MLP neurons of a small language model. Each row is named by its layer, matrix (up: input weights; down: output weights) and neuron, and shows model dimensions 32-159. Each number is 500 + 40 x the weight over its row's rms, rounded and kept within 0 to 999. Numbers have three digits each.
After each neuron's rows, "fires on" lists the tokens most often at its 100 highest values on Wikipedia text that the model never trained on.

L3.up251:469556446517522440512508531564474447491468486477500555477483427498573523510477455569495463459597508545504549487499633533483466537567487460501441485468506489510498491535480493479563596505505524477490465425501435384541472419486555500485527537458510573510539491509494577539498403487523521500460498520518519470549493451434549545506538513484521510452492510474486543442544517528501434519517
L3.down251:602486520541472464485415507527525485497457491468504520567469506579504555494435579412449490504486490499509537523469515471460522491481504507548558513501485451541492513460535545490525549513474523490476471528472460509521395510459473492459457515495501577540553538458513501395556463426538479439496494523483565451502487476521510513472479507495544538554507477503504554461551510467541499570567
fires on: ","

L5.up279:468507446517508539536549508444469432550547531442503493550485433427535542524494467456531610436501493469502501498469488539477493520563533483489513475428385575531511538482470461492517555496509505576505540458497557450411490468523484474513489501484556485475491540496574487515366433504477517553484448498588519497493481562454468535540491474475465458517492538454561563486515447484484501549462
L5.down279:516582500523504516471542533487513471473500436517529519479482542469464492518442485525464472508481511417488560571431469474473473498511504417366495383498462494489508565547524556537504510557413518484457479467531553477512488483475576526430496449488581465494450498478529532489537546498482505498517442534505428464522532512571538547514530523503484491522488517557574466510435514453543484503560
fires on: " to", " from", ":", " than"

L3.up143:497480456441445432472476532555543479471479461440488583480537466517545467503558495505524496474584485539521534476489485544502507573570492513491415492461507511503512505610492422503560529492508504520523464483460551376496483523464567467478542583479447524490545493439539551551475462540614475460442509510509498539508517415497469514519490476541527492460536517479485550490520522534468473529514
L3.down143:536476527601486469498486487544564495508455526461476497593517487564482492529479568376517494473430451486492496508442525492495537411510530504531532556603503480433578486471552519475447528489518547559495474515511564515485500536470444466472491488469469553433518469522550431536463420471489513488461598457541508444526513509531458521508499449549443507507533513481505501528539449531547499487465
fires on: ","

L3.up468:564468500540403488496528508519458506486545461498481523558482473518539538454498537518531470562536448470548479465424516527537504498496485491510582530492569500546482407466484503486518474577533501468475524469458521481604434450503566500491479481487514514515520396571523552468480482497533475483411487479526535520549545512490511441481523498420460434439476524439503520506578507516463469533547
L3.down468:558470542460491507487488483476468565521557481499507508498600575528488504488466506498441428489510518497534480474476499422471539523474457530377543489464506461595452484522521550514519528577523514466502500457488518481483527504506507457455503517564508521604486497486575510465559525463521457420435465491417523514470474481509438440536516535478422511432533479490486587501622537535551494522474
fires on: ",", ".", " m", "–", "V", " |"

L5.up272:516479447442473480479477453467534506537524481527563542498483495441464499471497532503506581533629530569605482472484459506514547490527485477490510490397400483538504538528452515505467585489523517557551417452468491450443553531491596456488492554520454504420457479522554547496488538488547465471451448489545482510529489492457460484565528532477471523481534569484485560501496578516536482517535
L5.down272:474496485485502440521510477543484512480505518514491534511469484531489489519549491495484491522535507537580419464450517470520565508511563483304508595531439449419475492498511545489545523514472523523509469495473474516460659508478547530459490518497528508502502463464485503495505499523520521484537482432488370488431504500525477490490545524497480439502496445499533540484563527517494532531511
fires on: " |", " from", " of", " to", ","

L3.up362:469557472445444393456548523516491474521472530490499553454508465468505520530443465544529451490634512515518515508525570540509491547579485494476430477417500498516526491496485465506589584514493521514461504523442463405537460401519567484497510527451545594438546495508485488513485471544506470460474492496548522467522448501532474513509494516525501507486454549472465558569557531553518436523497
L3.down362:543483543564522431480466516558470528539599515477497588478512495519519512555505500462506550431496460499492520496479498509413455462500481483538555491529528472555557462476497508473508578460458584466508536531429569531455523499479536438427488463517478587520508489506467471514500494487486481466469534492462514498535536470509504395516556525514484538465468462494517484503517440502543491537386
fires on: ",", " and", " of"

L5.up27:465547598449501517428543493454577481469490488422469499485487550422514431453441523421537481516532482508503540458475498552562496446509504451488491468325472515498488512529445413533459541503507497538539461476541574469457475508513560494475470425432489534437571480519555522510435538489503434548480527472524497577522463505568480475527459482511450453494529542540484470490483556474552461469472
L5.down27:510412460542514487531494522557384500414519563510506481477481407525485518492503449532449554433484551514511534555459585502486566548528523517557504531591477501421523453480555508506502558439533556524528483439462451549458494481463448466513537472528461489469522516470443505537492478481500506479463522495472533495476501544492472528502518578505473514503485480505494531481561503495429464498554
fires on: " to", " of", "'"

L5.up1:542466549468623467545515433493564536484539556428484552494493491454480467452478439533534476495529507518490539507433444512480482525546520414526511468516460526496552502482506458505550576430475480503540474517464575449416492492545501471427501456528557512475520519476465464525493557463496472531493473531503547527463558493497502489568448488511483460513468458523542455517457508462530487518480
L5.down1:500536514494477496495501464446457520508559485563469549506554522497542522532505429512569546568560574525450453458491457527493490516508486447592578451474509491509534492481489533454454503530560483530549561501500563477475586512452569472495461476523472493471478534465503490545512495467458553517529477558444506558450565476496497452500488513435415471547587516471564475416415464516534459545482
fires on: " all", "For", " For", " has", " rel", " All"

L5.up65:472544491458531432487534474582478517427402522449457476520466479501508407469476501491590493483590522555505522480485492574572534516497517493515504479451458478484478533530481523459531538537515503481560489501501463479454449503552598539513495567451560558495506485474494532532513448562523424504476485515478562517570421489431542539480519483514495468442542501488501547425456482565535468492454
L5.down65:536554538451480462512483520504550503528493481487495512579528505507522409490469555431535521445471468496518570410436544480582473501502514504548465491409480537472513436465480500487540430516583516538543517488439512482505467440542556555539441446519444538438535460499533472497474433548414486521513471470486543558522572511506463453508485432476453528502467532549540483562537502462485541454547
fires on: ",", " the", " a"

L5.up422:539499489485593498507488575519471505420537573531489424450473433515458548450441442519493453517514560551472472485500481459494517451447497493527488469499491490453522499541502472503522501517472615431514506481539520465484500448555527515552510512534554434527445469482464557509513492513507546469472488480641543518495463404561464476502650489462537479507488438433486547522485493501532513529492
L5.down422:514564500526518543522571495463549514636489451509472555534511487455538439499466552524500567428468457488622394462499503506467543504514533505504521555484446521546479589500541492459500497440511513507495518506460448574449512543532530507451475449523503481474483543534525440485470492452490500472475511474495493481610468449548524498505476559525400552502495589528503512487483509496554460502529
fires on: " an", "/", " /", " di", " dep", " played"